Part of a small language model's weights.
Size: 15 layers, width 256, 8 heads of 32 (2 for keys and values), MLP 512 SwiGLU, vocabulary 8192.
Architecture: RMSNorm before each block, rotary positions, no biases in attention or MLP, untied embeddings.
Training: a variant of Muon for these matrices, 6238 steps.
MLP neurons of a small language model. Each row is named by its layer, matrix (down: output weights) and neuron, and shows model dimensions 80-207. Each number is 500 + 40 x the weight over its row's rms, rounded and kept within 0 to 999. Numbers have three digits each. A neuron's up and down rows have the sign that makes its largest values positive.
After each neuron's rows, "raises" lists the tokens whose logits its output raises most directly, leaving later layers aside.

L12.down128:538521444520512500459506493484461508468428517504558478476475541568423446479523539544482547550507488514466530528582551479481453528512518488536539527461523497451475484445540503530457486473502544551474462475429546474437519510450472454466539524499453502524499488474561540527455497523484553496572370539459483561513474491455451507540464528511503520520526576448512465557545535507457516451544
raises: "500", " etc", "250", "100", "200"

L11.down379:499580537526470506465506483517516475533527481532513489499515427454471461499485458518541514428465474543467502523493465458532505478501482487562559557547486499461551473528455532423516479472532566485467517495444465488505499586578529485453469412499476498546546524388490525538499471427506469430468486427521540534456508440507472531477488532471408505460475490553517478546521397528463520502529
raises: "eth", "rel", "rest", "ru", "iller"

L2.down412:503426466529499533538520434480520455499430446501518459481527582428401532484470471456494509527487504501531552526496513545461502513538455488437486504536484505513560479490520510560497473476539521452512451440570516564477457493503436471468520492532552508472525590450515467456495472500522469473606470541493536455557421522478568563531428518491509505493553475440476494507535395527412568526446
raises: "X", "D", "L", "Y", "V"

L12.down383:568509494517495549497548492475531515578534429509487537558441470493506488475442481548548497490430529553458524480525521498482585468484563514454494536531470469485430556437548483516431491452456457507439469520490508464503473438525461518519467485452521529484437425476581521504448502510497505426519535503532521531436485466522453484518556485450499535549437580509506527481477528582508495561478
raises: " after", " before", " earlier", " prior", " later"

L6.down305:462484555539502461505438528526536429494450502523541502471512492554501498488458484462476373456553475546527542455469491472558501430457555449462475486452423499527517526553496505463546496531474489491471513509468571464537573510457461468493423455507497463538544506444513493460513454417510434430495438527470487504455475485511464427507409493461478512471513501476548463516514475463474559433572
raises: " Event", " Preceded", " Part", " Type", "son"

L11.down75:537458532466516531508487520535474494439559547516499531477490610506505531524488496541486479555482523401574499461479578577535515465410494504482552502475462500396471505490530522529472472531436556461487481487523412442556439582509518439555612513512456429476437520418488426497490495547541508513491535539453460495503525472483471556574524455560507477493492522470488527480525502498466455464431
raises: " in", ",", " and", " with", " from"

L8.down237:472491529514515493377492477480434518435420520541452464417592532517449483508533558489455539498453464580519428477551446438486549552526506503486591497544514515497513516485484499458548481500531515521424479470548452506528538518538519488422480491482478474482566538526480474583528519428459521459455510520501534528481553441531539510427516504477521480528426551529481441618508398561454502521506
raises: "ers", "er", "ict", "pt", "ement"

L11.down233:473529512517509547502556605531500517527497559524435480515450438527502514556435524506429559441479539486489556410519479487517491542566467466533554520587506494503531435561471552476493500532484438459471444561509513492533502515481467445495416522494481493489530534545510491514496592528481424474521479517525550507547539488611499495543463534514554523504541502552496512512454338607535469539445
raises: "que", "jun", "ross", "vert", "sex"

L2.down478:495556538501508547474486472419464483484498484555488425507555561499467544576532490456515467530617490503460459512459559481546516445508446483557478436472503482488478559522489522478521528512486476508519481584579479547504500518453498429439518508480433541483614511480471482488509582436513535431492539466539444508502535559588527500551552578506463511479429506483424494514571447495487509469516
raises: "ct", "eral", "ck", "ction", "k"

L11.down479:494464497501476563473549531486492471525426473543451475501485441499490558558521442513477506456451512497465497455616509591506434467510464516502461525544534567448559542505495498498439506515538515490558463571522369518488546558502464507502451529516471507523471452423541526560550491509494515493500551589464518489444497503438469428546467566438473561467460512517470485425484469530461472494453
raises: "'", "’", "val", "vel", "ft"

L6.down459:506455500440508531434454434450540491465598477495549520461459501462518502465512482416550542509528565480452541476557507494483494500540547469508584540524504497453469487516510486503414536501535577517536473529439489524469423535536558471519562487448536551500507505477500521497513578543550467436469502484521563513566466502426509490446482462519481489497472519561500538538445471500497448525513
raises: "cles", "down", "cle", "hel", "oria"

L3.down191:545452501463477538478503547517466471459517497468511529482506584487506526492520502483486461474479466552560517517458470504463516471472522520525542463495547598520464542452535524442505525433462553527496485482482554480482568443526502526448478555509511502524429458519536526551459541478471540547395479476496576459426500525495480507499465443483546463569477491478462514481466403555485444389476
raises: "ric", "ribution", "rial", "one", "ones"

L11.down312:467491435457488508438550551525495525541517422488500399525465428414549459562519442481536512519444572514476497393511476599584488507535485539496544509542508561514542548488531529516479534491513482467479514470471444424474601506458589533497443533472545486487479536504512487420470481552456517518577550464523577458485478489507438530559512543554470461472489494458458447477550466502539562457530
raises: " year", " month", " same", " day", " morning"

L2.down85:456448476533493500467482526505504496538564476465460523451495480456573500556407545542499505604516505537551509462502543564463498497500506464486536458473489535475472480474490532497475447524518471474504494494539492528542517497522501533457453497568594591549563517536558482495481463485590534495494490527510547491548503498500519439538514574434507531509506462440464493536500373521429528506564
raises: "gress", "cess", "spec", "ject", "ba"

L12.down219:470559515507481459453483483452457482514462436566562529530510520517549466505508483476489483538512494472471478454470510490558497564557552523470525522541504456498492526549596484450504515467455548471532466434540491600490546513501480564514463406448472481513440590484496472435524510441541478516446498495508577542486475486520483471552466475449515483498445432496499481490510448562572457541532
raises: ",", " and", " &", "ner", "ment"